MLP neurons of a small language model. Each row is named by its layer, matrix (up: input weights; down: output weights) and neuron, and shows model dimensions 96-191. Each number is 128 + 24 x the weight over its row's rms, rounded and kept within 0 to 255.
Before each neuron's rows, "fires before" lists the tokens most often just after its 100 highest values on Wikipedia text that the model never trained on. A number after a token or word is its count.

fires before: " |" 39, ":" 14, "s" 9, " votes" 7, "in" 6, " (" 6
L7.up281 [128  89 130 104 135 123 127 132 115 104  94 141 130 129 119 112  71 139 121 153 130 162 154 118 196 159 132 135 129  54 128 127 127 145 114 149 123 156 111 159 108 189 139 130 113 112 126 138 103 161  95 137 124  92 146 149 120 162 112 113  94 104 174 147 126 122 137 134 127 102 124 147 174 159 121 118 164 102 122 134 157 127 167 134  66  99 145 110 137 132 139 133 105 141 111 127]
L7.down281 [116 133 140 139 133 144 123  65  99 125 106 153 103 129 146 120 137 141 145 153 141 161 117 111 138 109 132 130 123 152 105 127 119 164 143 132 131 121  76 113 126 158 126 124 157 105 112 147 151  84 135 143 143 122 157 141 144 126 117 157 105 138 101  68 123 157 102 139  97 107  97 107 138 149 132 136 117 108 128 116 151 121 108  91 110 148 106 119 121 179 167 138 180 125 134 141]

fires before: ":" 46, "–" 29
L7.up163 [168 110 129 114 141 162  93 115 128 102 111 111 128 108 104 100 112 161  69 141 134 110 124 137 121  71 101 104 128 116 163 152 130 108 103 178 105 150 105 138 150 132 145 138 153 117 135 139  81  99 108 138 113 133 123 149 130 122 114 166 115 113 103 103 162  92 142 111 139 138 145 141 132 156 135 116 188 147 137 151 120 110 115 175 109  79 116 124 130 111 113 150 104 178 118 121]
L7.down163 [141 151  86 100  99 131 149 108  85 122 104 132 113 126 137 145 135 128 159  71 106 131 105  94 142 155 149 141 101 141 127 119 135 127 152 139  76  95 109 116 113 102 104 118 117 150  81 138 170 113 110 113 140 117 120 151 154 116 137 117 156 157 158 138 103 106 148 135 178 128 127 141 147 172 110 109 112 117 160 113 116 154  99  74 121 176 130 110  79 130 108 140 143  98 148 109]

fires before: "1" 41, "0" 27, "2" 11
L4.up510 [164 130 164 130 184 152 139 147 129 137 142 123 128 121 128 103 129 135 100 127  95 160 103 118 145 114 115 114 138 116 143 111 139 103 113 160 148 162 109 142 123 132 142 133 139 140 124 139  90  98 143 121 107 157 130 148 129 116 136 117 138 125 167 131 152 105 106 122 125  98 120 204 126 171 109 130 148 145 154 194 130 149 103 125  96 107 143 181 126  90 125 101 111 110 123  98]
L4.down510 [135 152 128 128 121 153 143 134 139 117 103 147 141 109 134  93  93 160 140 100 148 121 121 129 119 181 129 122 165  60 128 139 163 122 174 122 120 106  92 162 142 136 120 129  83 110 172  88 141 100 114 124 100 115 169 153 143  94 132  95 125 127 123 123  61 147 128 119 137 167 100 127 129 146 110 119 126 136 127  64 115 138 146 107 103 148 146 137 128 157 159 142 140 101 109 112]

fires before: " |" 53, "\n" 13, " " 4
L2.up419 [145 146 136 123 140  79 175 166 144 114 181 124 129 101 159 135  79 146 152 119 135 144 148 134 156 130 126 140 126  96 120 138 152 159 122 164 169 154  97 112 138 151 123 147 103 136 159  90 141 153 142 167 148 142 150 147 101 135 125 104  92 118 149 115 101 123 125 120 180 120 159 111 182 163 103 145 140  98 144 110 195 151 141 153 123 155 171 135 144 151  85 126 129 140 136 145]
L2.down419 [128 106 123 140 122 107 153  65 138 109 120 106 146 125 113 131 121  87 161 102 100 163 118 133 177 116 143 139  91 131 138 160 117 130 125 161 145 122 130 115 134  96 134 125 131 101 114 116  99  88 156 120 138 111 151 157  64 124 178 152 110 147 129 102 108  91 145 127  83 115 131 121  88 120 152  57  88 140 163  79 148 139 133 108  97 135 115 140 103 128 136 135 118 128 139  99]

fires before: "\n" 83
L7.up366 [ 75 126 113 116 147 133 148 144 116 120 145 145 117 126 107 156 121 122  96 143 132 141 134  83 150 131 106 155 254 142 146 122 137 114 118  88 107 117 157 154 113 143 124 159 124 148 164 110 125 103 128 184  94 101 124 120 135  63 113  99 151 148 134  98 166 146  87 131 150 121 122 120 123 109 161 123 111  84 121 167 138 110 103 138 106 102 150  97 145 117 141 120 122 134 119 115]
L7.down366 [150 122 127 144 101 158 128 101 165 163 133 115 163 155 167 131 145 107 120 105 102 159 115 142 166 142 136 155 118 139 152 106 119 105 161 120 190 103  81 143 140  88 159 118 141 110 148 114 158  87 125 123 135 107 180 104 103 145 138 144 118 120 163 171 125 123 131 109 104 116 167 158 142 179 126 116 123 138 124 154 173 129 132  96 130 114 170 149  79 126 151 111 139 109 148 105]

fires before: "\n" 100
L2.up405 [116 190 122  94 117 108 103 125 137 129 118 120 137  83  98 127  98 119 143 143 106  98 145 100 126 114 115 124 122 125 184 135 119 159 138  99  76 117 107 147  89  90 107 165 127 106 123 128 144 128 134 137 123 102 101 114 145 120 113 141 112 122 177  98 133 158  95 131 156 112 138 122 108 176 136 130 104  86 118 100 137  65 103 103 125  98 136  81 145 125 124 138 105 155 137  84]
L2.down405 [136 143 128 159 109  99 146 104 120 106 122 157 119 126 163 151 118 123 149 163 150 113  73 140 113 139 117 120 115 121 106 143 109 116 142 115 160 121 160 123  91  99 151 102 170 133  86 117 111  64 124 120 121 146 128  78 139 134 141 113 178 135  96 152  90 142 113 153 126 151 145  91 143 129 103 142 135 161 144 128 168 161 132 156 109 143 152 135 151 136 167 115 119  95 141 171]

fires before: " " 50, "\n" 10, " |" 8
L8.up178 [143 166  95 121 134 100 126 158 104  92 122 115 154 118  83 134 126 130 146 179 115 124 125 134 134 144 168 131  99 135 124 181 161 120 129 138  83 155 171 158 135 150 111 129 103 165 109 103 125 158 156 108 115 122  62 141  98  92 147 106 149 136  99 112 132 128 138 127 134 127 131 154 108 166 112 107 120 120 134 114 116 147 126 175 126 109 148 148 150 152 110 152 111 100 121 115]
L8.down178 [133 133 128 142 147 158 150 139 129 150  91 129 113 103 161 139  97 124 111 138 124 105 118  95 135 109 178  72 161 135 126 135 137 160 141 132 162 132 134 161 122 132 147 128 197 107 145 108 113  95 103 157 123 107 146  88 157 104 128 129  96 115 154 154 133 143 126  81 125 120 101 110 131 130 105 160 125 110 132 160 150 100 125 130  96  93 105 129 156 113  96 113 150 138 150 105]

fires before: "6" 16, "0" 15, "9" 13, "2" 12, "8" 10
L4.up368 [104 131 142 124 116 180 108 144 126 119 120 121 142 131 113 118 108 127 120 137 129 135 104  92 112  95 125 139 146 141 148 115 121 125 137 136 135 147  93 163 127 116 132 111 145  96 127  39 117 115 119 137 118  92 130 155 119 135 121 150 169  91 129 142 131  85 145 122 126 105 144 154 119 135  92 152 120 107  86 157 133 121 103 117 111 137 158 206 151  81  77 126  90  96 105 151]
L4.down368 [105 131  98  98 151 124 117  99 152 102 174 174 120 161 117 129 137 141 138 126 133 151 121 140 122  94 147 149 135 158 155 128 130 125 138 190 142 174 135 166 142  94  98 143 145  87 189  66 125 164 127 145 110 143 135 131 141 123 150 115 133 116 127 112 138 167  98 136 125 165 138 121 131 120  87 123 131 155 119 115 151 103 149 147 116 117 128 122 140 129 132 160 156 153 130 129]

fires before: "6" 16, "1" 15, "4" 13, "0" 11, "2" 10, "9" 9
L4.up710 [134 122  99 128 103 164 109 144 105  86 148 101 124 144 125 133 114 166 144 120 170 123  94 128 168 106 109 158 142 132 120 120 143 155 132 103 130 159  74 136 109 174 166 154 134 178 120 115 110  96 128 103  93 119 117 196  71 134 135 152 161 104 140 129 151 111 154 112 105 109 132 148 120 112 129 128 166 112 137 152 177 147 112 127 121 143 161 145 150 157 114 117  85 150 169 136]
L4.down710 [133 164 100 135 146 170 140 133  80 101  70 128 173 167 145 134 161 118 130 137 134 129 143 142  73 144 171 103  98 125 117 186 121 122 120 166 152 139 151 141 163 131 105 149 105 125 140 129 179 133 128 169  89 133 137 147 138 128 130 153 126 106 140 136 129 123 108 173 126 213 144 132 135 109  98 131 119 160 127 107 133 125 128 164 106 137 112 153 139 149 138 155 159 123 133 110]

fires before: "0" 80, "8" 4
L4.up419 [123 131 128 135 171 109 149 163 143 124 159 110 126  68 110 111  95 111  88 130 151 131 126  90 124 118 104 133 140  90 139 123 118 121 133 129 139 141 135 167  82 111 100 165 129 138 182 124 125 131 138 130 125 132 126 119 145 119 103  78 123 122 143  58 135 101  66 120 140 125 116 164  87 140 147 127 134 156  94 146 126 141 138 121 120 128 152 160 117 128 109  86 104 127 100 106]
L4.down419 [168 132 133 136 119 111 105 101 109 169 127 117  78 153  90 111 120 117 140 132 154 141 132 123 118 137 137 112 146  84 138 124 110 130 127 116 135 162 106 134 106 110 122 112  95 115 114 149 152 113 143 149 125 106 160 114 120  97 144 143 104 141 131 151  61 169 159 121  86 114  59 124 119  95 113 102 105 145 136  88 144 160 137  96 123 121 149 110  87 167 147 140 120 145 158 128]

fires before: "\n" 64, " " 10
L2.up266 [131 115 119 147 130 173  97 131 118 103 147 157  92  77 173 144 126 114 108 163 111 149 160 112 138 109 154  74 133 106  83 149 148 139 129 147 142 133 135 128 115 139 171 138 121 152 186 114 116 125 131 120 143 167 108 116 123 113  83 155 195 143 134 134 137 108 175 149 152 149 135 139 137 164  91 105 139 139 149 107 128 122 126 142 162 148 111 139 140 120  96 116 145 163 140 140]
L2.down266 [175 130 168 105 121 132 109 121 119 163 128 131 129 131 121 106 103 126 111 156 137 103 104 128 128 132 136 144 147 146  98  90 135 143 116 123 130 142 166 132 111 148 126 100 147 126  79 133 137 123 115  91 113 130 103 121 121 152  87 162 158 130 158 143  76 143 144 189 129 135 169 174 122 159 156 118 158 160 107 158 186 112 134 120 138 156  69 121 106 131 139 114  94  99 124 138]

fires before: " " 56, "\n" 11, "%" 5
L8.up371 [158 116 106 177 122 129 144 122 126 116 164 112 158 119 122 122  69 156 143 144 105 124 100  98  87 112 129 145 127 124 124 125 153 144 154 113 127 100 157 147 140 133 140 176 113 140 194 130 131 143 114 142 138 145  89 142 147 136 101 101 142 114 112 115 131 122 130 135 161  95 139 121 141 114 155 145 101  65 137 117 140 149 168 141 163 146 169  96 148 136 114 122  96 113 127  74]
L8.down371 [110 133 133 122 149 175 125 125 143 105 138 103 125 103 145 128 133 122 120 165 116 106 158  91 127 114 148 133 135 121 101 145 147 121 116 105 135 153 152 118 132 118 133 104 127 149 121 107 101  97 125 157 130 143 146 115 118 117 134 113 155 155 138 131 159 140 159  94 118 116 118 125 122 163 103 147 150 116 147 151 116 100  98 137 124 126  77 167 121 152 124 127 149 141 129 148]

fires before: "0" 13, "1" 12, "4" 11, "3" 10, "7" 9, "9" 9
L2.up433 [124 146  94 131 123 143 162 133 168 122 151 139 124 155 114  84 111 152 129 128 148 124 145  86 143 102 151 129 108 116 132 165 147 157  81  93 135 120 143 118 129 120 143 138 129 161 148 100 157 146 116 126 145 138 130 116 138 119  94 115 145 151 124 104 160 109 120 157 114 138 149 186 141 140 141 154 141 108 112 150 128 130 113 193 175 128 160 102 164 102 105 131  98 124  86 125]
L2.down433 [111 110 123 125 122 130 108 182  65 151 157 123 133 121 122 118 122 129 148 158 195 112 123  99  81 149 140 135 113 147 163 134 120 170 110 159 127 125 109 111 123 156 124 138 146 133 145 149 124 130 138  62 136 151 162 136 118 113 176 124  96 174 151 136 114 101 127 161  79 117 161 106 148 120  93 130 147 134  93  97 126 144 138 142 112 111 103 135 141 134 133 147 106 100 121 181]

fires before: "0" 64, " " 7
L2.up580 [122 146 144 127 158 114 142 180 137 163 150  86 168 106 133 144 121 105 108 130 139 175 131 122 120  47 151 148 130  48 113 112 142 120 127  95 163 169 128 178 122 138 153 153 123 130 133 120 104 107 123 107 136 117 158 148 109 129 133  81 124 125 149 126 161 104 135 123 148  96 116 152 124 144 157 132 182 182 107 132 151  98  88 169 150 117 128 131 120 118 126 166 119 113 140 100]
L2.down580 [114 119 120 146  91 133 136 128 109 131 159  93 145 129 137 107 103 160 139 155 159 103 125 114 152 168 118 171 125 121 144 104 123 147 106 114  87 130 102 106 135 125  96 126 129 127 140 118 158  96 124 137 109 135 124 110 135 130 112 109 116 149 151 154  42 124 114 155 120 120 129 140 132 141 155 106 119 113 145  87 155 114  95  87 126 166 152 112 110 198 104 126 144 102 133 138]

fires before: " " 31, "\n" 31, " ±%" 9, "%" 6, " Votes" 4
L7.up665 [100 107 133 145 114 110 129 115 130 128 111  98 143 151 130 142 112 125 161 148 148 196 123  90 125 140 148 135 134 135 108 108 130 154 148  79  96 110 108 133 117 154 132 112 117  97 146 138 106 161 136 135 130 128  90  97 111 159  66 123 133 149 136 142 143 144 129  92 157 141  84 120 136 103 155 126 111 101 134 135 142 120 153  99 144 154 187 124 122 140 118 118 103 132 184 137]
L7.down665 [167 116 153 139 120 112 143 107 104 148 148 124 132 145 130 121 133 131 141 175 166 130  88 121 156 145 170 152 135 134 128 131 122 124 143 105 175 153 149 111 101 155 108  93 141 150 132 140 127 110 129 123 132 135 120 137 143 163 101 146 164 128 125 108 127 106 177 117 141 123 136 115 115  82  99 118 105  89 140 146 163 159  98 117 140 129 125 137 110 153 119 106  71 165 136 153]

fires before: ":" 45, "–" 8, "N" 8, "S" 4, " (" 4, " " 4
L8.up603 [142  81 141 118 148 154 109 167 114 102 145 154 133 138 100  92 113 120 114 129 105 110 152 114 142 174 115 125 123  79 141  99  85 114 122 169 138 136 110 148 102 164 120 129 155 135 124 121 123 109 125 172 116 119 131  94 125 165 141 121 100 128 153 131 107 144 165 128 182 122  79 135 154 144 111 131 161 100 138 164 147 149 132 123 108 141 125 130 106 117 127 175  91 159 135  76]
L8.down603 [137 148 107 118  98 135 152 121 134 134 101 140 153 125 108 161 120 135 154 143 131 139 158 112 136 124 143 137 117 186 148  81 141 126 118 119  93 116 140 119 122 120  85 160 162 135 124 143 135 124 128 113 143 103  90 171 160 151 135 127 105 150 153 163  89 107 119 124 112 130 107 101 117 105 119 111 146 131 132 116 113 119 144 123 113 141 144 103 120 115 115  99 138 150 108 147]

fires before: "1" 14, "0" 13, "4" 13, "2" 11, "3" 10, "9" 9
L2.up50 [126 150 104 131 121 105 160 147 174 129 148 148 120 156 109  74 111 159 121 120 140 125 121  86 143  96 146 123 105 114 145 178 120 151  97 105 143 113 143 117  95 120 113 126 122 178 138  94 170 140 118 124 137 146 139 114 137 130 107 102 140 146 118  77 146 104 118 146 109 137 150 152 139 134 144 150 135 107 116 158 129 150 117 175 175 127 145  91 115 100  91 131  95 110 101 108]
L2.down50 [117 110 105 124 113 131 123 179  63 165 131 140 130 135 125 111 142 118 142 117 203  87 112  95  98 141 141 147 120 140 152 123 118 170 115 149 139 130 106 103 138 153 140 147 141 143 129 146 127 141 160  67 140 155 168 138 118 120 180 146  93 156 140 141 138  95 122 154  91 123 162 110 179 142  78 137 143 127  95  92 133 148 121 138 119 126 115 138 130 152 134 135 109 105 117 163]

fires before: "\n" 100
L2.up64 [105 130 137 124 122 113  96 140 126 113 141 155 107 138 141 135 101 132 113 185 153 127 185  94 133 145  96 150 166 118 151 132  88 158 125  65 114 115 177 137  85 129  64 140 136 134 131 138 141 111 130 168 118  94 139 119 142 152  95 103 117 138 171  71 144 145 101 130 136 140 108 129 107 142 145 173 159 113 139 176 138 115 119 137  86 130 116 136 146 156 161 129 111 130 125 128]
L2.down64 [153 135 123 151 116 134 156 135 138 153 108 151 116 126 139 132 119 115  89 127 105  89  70 159  82 131 112 125 120 132 164 155 105 119 153 124 172 139 192 125 131  74 169  62 133 139 145 129 108 114  98 164 139 136  99  97 136 112 107 100 150 120 126 173 135 126 135 138 149 112 121 159 120 133 103 136  74 139 138 129 156 166 134 152 148 158 123 133  99 108 111 132 143 124 137 151]

fires before: " " 55, "o" 10, "ra" 4, "an" 4
L2.up170 [157 141  91 104 172 146 117 125 168 143  78 135 143 164 133 113 130 142 126 123 122 114 155 136 109 115 117 132 128  98 127  97 132 133 119 123 101 162 123 126 131  97 148 121 132 111 100 138 130 116 148 142 138 125  63 141 131 143 125 129 102 128 128 126 114  77 103 127 156 132  92 168 144 135 153 119 164 159  78 146 159 107  74 158 118  95 116 115 140 123 133 126 108 113 150  82]
L2.down170 [100 114 121 177  88 102 153  81 133 147 147 149 122 120 125 175 165 104 114  84  65 109 121 137 102 125 147 147 110 134 112 163 127 130 129 160  83 114 170 129 127 131 136 107  91 154 134 131 144 113 113 107 106 104 116 180 130 133 123 119 144 116 116 147 122 111 152 125 143 145 138 130 132 134 128 116 135 123 172 128  68 127  91 132 147  95 156 108  75 135 160  85 141 108 133 141]

fires before: "\n" 33, "==" 27, "The" 5
L2.up54 [140 126 132 133 122 157 146 115 108 129 133 150 145 112 154  84 115 137 103 198 126 168 161 104 153 117 172 102 136 139  88 129 129 143 154 104 133 130 147 115  94 147 158 127 125 150 118 115 125 125  78 122 205 168 110 109 126 113  76 135 163 138 152 143 159  93 153 145 143 137 121 144 127 173 136  92 150 114 134 115 148 148 139 172 172 155 114 119 135  89 153 112  99 123 125 134]
L2.down54 [167 155 168 115 120 101  64 117 118 139 141 121 130 115 125 118 130 143 140 154 140 103 133 117 129 131 126 142 135 131 129  93 125 147 127 151 133 154 115 162 134 132 115 116 217 137  89 132 117  99 112 168 134 116 156 119 104 121 157 152 115 136 131 162 112 118 128 154 105 111 109 139  81 149 128 148 127 141 139 134 140 112 131 145 121 129 140 109 101 111 117 148 124  99 120 170]

fires before: "0" 24, "1" 23, "2" 13, "3" 9, "5" 8
L7.up352 [117 103 147 130 118 106 127 164 114 141 134 137 148 106 140 126  90 100 100 137  37 100 134 121 109 144  85 138 119 109 140 126 122 144  70 147 100 127 149 148 128 138 115 118 135  87 134 126  83 104 107 108 178  73 133 157 102 152 129 102 119 166 117 104 114 121 110 119 129  74 119 141 128 148 140 144  75 166 134 155 155 124 140 109 107 105 134 141 144 136 144 166  80 155 155 100]
L7.down352 [125 166 114 131  89 126 102 140 107 165 136 135 100 117 125 119 136 139 137 136 136 120 122 118 140 133 135 161 120 161 101 146 147 148  93 158 138 133 116  95 142 136 115 107 159 115  94 105 151 157 135 141 138 137 116 141 181 142 135 134 118 122 171 143  84 113 120 167 128  86 109 108 166 180  57 116 131 107 146 145 126 119 157 105 131 120 143 108 112 122  79 133 106 116 160 132]

fires before: "2" 55, "1" 33, " " 5
L4.up593 [160 153 163 136 118 128  99 175 122 103 132 142 135 110 153 141 123 103 115 110 120 107 174  95 142 145 144 158 117  81 118 128 170 144 125  95 108 134 131 170 156 108 158 152 107 127 113  88 135 133 137 119 106 102 134 171 114 109 112 125 117 153  83 116 150 125 150 109 128  91 131 133 132 168 134 144 106 135 149 144 141 159  95 148 130 145 158 114 126 140  96 138  72 133 119 115]
L4.down593 [142 181 160 163 117 144  56 119 132 131 133 173 111 145 151 128 128 146 112 119 111 115 149 141 149 142 162  98  90 163 170 127 142 179 162 115 148 157 132 128 155 126 130 160 239 153 138  98  70 155 154 148 121  87 174 134 124 121 154 135 129 105 136 157 125  97 134 156 140 127 173 159 134 116 134 147 131 124 114 134 154 125 127 125 108 114 141 156 136 121 146 132 132 105 156 126]

fires before: " |" 31, "," 9, "^{" 7, "\n" 7, ")" 6, " (" 6
L2.up322 [132 132 133 128 130 102 126 115 148 114 135 127 100 120 132 124 113 106 159 157 122 117 145  52 107 158 122 166 118 146 112 123 121 143 129 139 118 137 124 116 109 115  96 153 130 108  94 140 110 103 137 185 144 139 125 125  94 124 118 142 115 107 148  94 106 111 118 117 165  99 101 121 114 128 127 156 107 145 167  97 182 119 114 112 101 111 123 124 181 131 143 140 119 127 158  53]
L2.down322 [140  98 119 104 145 113 152  76 133 188 101 123 131 132 128 137 118 113  98 135 118 149  82 142 145 114 170 127 141 173 126 122 112 116 164  90 130  90 112 181 120  97 101 139 166 163 141 102 151 153 145 116  84  89 141 138 126 133 159  88 118 109 154  77 129 146 144  82 153 134 161 142 121 187 103 118  90 130 175  90 137 123 138 102 103 150 113 119 140 104 166 159 149 110 135  82]

fires before: "==" 47, "===" 27, "s" 7, " and" 4
L8.up518 [112 158 127  98 123  98 163 122 158 112 103 122 128 138 105 128 104 127 139 146 135 163 110 131 179 112 105 141 186  98 122 157 141 205 147 130 110  96 118 155 121 112  82 143 127 152 147 134 112 144 100 171 169 137 129 130 118 134 114 108  72 149 135 140 185 138 117  69 162 130 111 156 126 166 120 146 114 110 150 153 123 120 157  89 135  98 153 149 127  66 118 173 121 137 120 130]
L8.down518 [149 131 140 122  54  81 144 109  96 162 120 113 168 127 143 135 165 131 128 121 132 137 128 114 138 118 143 135 149 137 121 155 120  82 123 147 126 134 125 145  83 160 125 141 162 113 110 122 143 128 135 147 103 138 156 111 167 153 198 162 115 122 128 145 179 159 126 146 127 126 110 141 125  90 152 117 125  99 131 123 112 138 137 125 173 126 106 122  75 118 118 142 149 134 177 142]

fires before: "2" 47, "0" 14, ":" 9, " " 7, "–" 5
L4.up414 [161 103 136 151 203 118  98 156 138 165 191  98  99 141 125 117 127 139 103 131  98 103 108 131 112 149 115 101  87 125 174 153 152 115  80 174  94 134 141 170 147 143 106 121 121 108 143 128 134 109 107 177 102 126 109 150 136 143 130 146 131 133 144 138  96 110 154 128 137  65  94 163  89 147 102 164 158 156 160 170 119 109 141 170 121 103 128 129 131 151 139 146  88 141 138 130]
L4.down414 [153 167 131 161 128 106 142 111 119 179 117 144 115 107 141 124 132 121 134 108 121 144 133  78 128 170 112 144 113 100 182  82 151 103 166 111 120 156 110 101 118 101 129 134 157 131 153 106 139 158 141 147 120 112 156 178 122 127 122 111 112 143 140 117 137  95 111 153 162 113  95  93 177 125 133 102 165 134 114 153 135 133 114 102 136  82 127 136 122 142 105 146 132 121 150 113]

fires before: "==" 20, ")" 20, "0" 15, " ==" 8, "–" 7
L7.up590 [143 105 134 102 126 185 126 123 162 127 109 118 130 159 145 141 151 151 114 155  98 126 143 115  85 136 129 109 115 119 171 131 139 121 119 188 113 130 105 147 129 123 129 120  88 146 134 123 105 178 130 141 184 117 137 122 148 116  84 151 114 102 146 162 151  94  92 135 145 108  92 117 137 193 155 113 149 119  92 134 133 124 125 108  75  96 110  90 157  88 136 146 114 136 118 122]
L7.down590 [120 156 179 175 153  68 159 109 157 178 133 116  83 138 112 168 140 119 134 151 130 116  97  95 128 137 139 161 122  84 137 102 109 142 100 162 160 116 106 107 115 101 106 128 125  98 157 131 149 159 128 143 114 136  98 107 122 116 145 117 128 120 108 168 131 174 109 121  93 134 120 110 116 126 141 147 145  79 153 106 102 108 168 144  97  90 166 100 120 116  91 124 147 143 158 120]

fires before: " " 35, " (" 12, "\n" 10, ")" 8
L7.up643 [156 129 149 134 163  89 121 117 122 155 137 128 115 138 143 130  98 130 117 179 123 111 130  99 117 173 141 163 124 144 174 136 147 162 128 101 150 116 176 111 114 174 143 126 105 132 146 144 143 187 140 167 185 119 100 139  95 127  85 133 117 129 116 111 160 152 142 130 156 120  78 127 154 107 137 139 114 146 146 140 173 157 163 151 117 128 140 137 156 138 131 143 125 157 140 105]
L7.down643 [ 93 119 125 120 139 135 163 105 119 111 122 100 153 149 146 136 152 140 132 112 150 139 125 165 139 130 150 137  59 134 121 131 160 159 145 163 194 134 115 127 172 118 115 139 162 136 150 135 148 114 144 107 111 140 155  90 122 147 157 105 165 125 123 125 149 124 204 114  73  91 153 136 100 179 128 108 112 103 154 102 147 128 110 115 127 134 114 146 118 112 140 137 115 144 142 180]

fires before: "\n" 36, "==" 29, "s" 10, " ==" 5
L8.up114 [147 141 120  94 175 138 139 123 151  98 110 117 132 123 111 136 105 116 156 157 120 119 112  99 147 114 156 122 103 120 177 127 117 189 159 157  99 112 135 138 109 106 141 168 135 138 154 144 101 105 116 122 129 133 125 148 140 153  74 135 123 128 106 128 163 136 107 111 159 105 117 116  83 176 141 103 118 137 120 134 140 133 140 129 128 105  94 123 137  98 128 157 113 156 145 113]
L8.down114 [174 132 178 143 138 120 124 105 130 130 129 140 101 131  94 152 172 166 141 120 124  80  94 128 134 134 169 123 128 126 109 166 102  96 157 152  69 107 171 111 132 142 142 110 143 116 118 131 130 125 102 139 158  93 116 122 158  94 152 112 181 146 145 138 144 138 123 132  98 109  98 155 116  77 126 148 116 123  97 140 111 127 159 180 112 113 140 119 115 156 118 145 125 186 145 136]

fires before: "4" 22, "0" 13, "2" 10, "3" 10
L2.up546 [134 128 132 163 147 152 137 170 111  78 125 136 157 175 111 143  89 160 134 131 113 137 145 149 136 124 114 129 150 119 138 124 110 173 125 129 146 172 104 131 121 139 128 139 129 180 145  93 138 106  90 118 131 153 113 154 103 120 132 131 154 139 174 106 140 132 160 115 119 137 139 139 155 143 143 164 157 128 110 135 201 170  59 158 145 135 130 102 133 147 132 117 114 135 115 134]
L2.down546 [141 215 100 155 178 140 159 109  84 117 128 131 119 135 147 132 107 135 130 144 162 140 177 111 118 144 133 131 118 120 135 136 116  74 116 175 131 135 123 143 147 139 126 147 144 139  95 144 132 111 129 162 149 121 147 164 173 175 119 163 103 135 163 165 111 187 154 150 149 175 152 129 115 120 125 168 129 173 163 106 122 122 150 109 117 143 167 154 116 119 167 105  94 101 114 115]

fires before: "\n" 62, "==" 22
L4.up373 [149  92 141  89 161 135 113 155 121 149 137 154 131 137 129 157 113 155 122 130 142 144 148  65 145 127 103 147  80 111 119 120 116 147  95 104 124 142 106 145 109 134 148 146 127 140 111 143 129  99  86 125 141  92 143  86 130 124 117 106 146 125 151 128 158  87 133 119 172 115 130 170  50 156 126 168 170  87 161 157 134 101 104 158 145 133 130 147 153 128 179 128 119 193 141 142]
L4.down373 [179 155 122 137 156 110 110 146 152 119 128 174  94 127 135 146  93 163 139 146 133  79 111 101 143 140 110 120 138 150  98 154 113 133 162 138 115 120 112 147 111 145 140 138 165  86  87 151 144  97 123 112 127 123 119  99 122 138 152 109 151 151 129 136 109 111 133 115 122  85 112 124  94 138 161 118 145 139  98  82 113 172 150 142 138 161 132 138 154 125 130 130 120 101 151  99]

fires before: "\n" 90, "-" 5
L2.up324 [115 145 134 119 132 124 123 102 131 113 129 134 100 139 101 143 112 140 136 182 126 143 162 133 127 152 160  72  92 142 141 143 158 147 114 152 113 117 137 105 118 121  98 141 121 159 141 102 131 147 126 167 124 109 109 160 129 122  46 161 121 143 122 146  99 120 143 158 175 125 124 139 152 159 130 122  78 139 134  95 159 136 140 148 175 121 126 106 125 116  81 136 129 127 142 133]
L2.down324 [112 142 170 149 163  95 116 143 152 130 152 146 169 128 139  97 131 114 113 223 142  88 140 108 124 150 136 113 156 178 112  62 157 144  93  92 161 140 175 146 114 157 149 115 174 112 121 140 103 105 115 106  85 126 132 106 130 160 155 127 118 139 133 127 119 137 116 161 104 164 142 129 117 122 126 172 149 125 129 157 151 113 123 117 125  85  95 133 157 144 141 122  87 137 142 130]

fires before: "\n" 94
L2.up168 [110 161 130 135 122  93  93 124 126 156 130 106 129  99 113 146 108 125 111 146 122 106 141 115 134 118 161 118 106 139 114 132 143 163 149 120 141 113 120 129 106 104 122 183 137 157 110 136 136 147 141 143 136 115  88 175  97 121  81 148 151 125 132 130 105  78 116 149 160 165 144 155 107 181 151 132 120 100 123 124 151 123 122 107 103 125 149 134 124 100 103  95 129 108 141 159]
L2.down168 [122 154 168 141 143 111 134 153 151 162 110 126 187  99 129 120 117 119 122 174 164  98 117 132 115 142 118  91 148 160 108  86 153 146  92  95 176 135 170 162 121 139 123 111 163 117 129 161 121 114 120 120  94 138 127 109 119 124 142 148  96 137 118 168 126 148  97 142  84 178 130 102 120 120 103 143 107 126 127 150 165  91 141 139 128  95  83 121 118 138 131 128  89 142 143 151]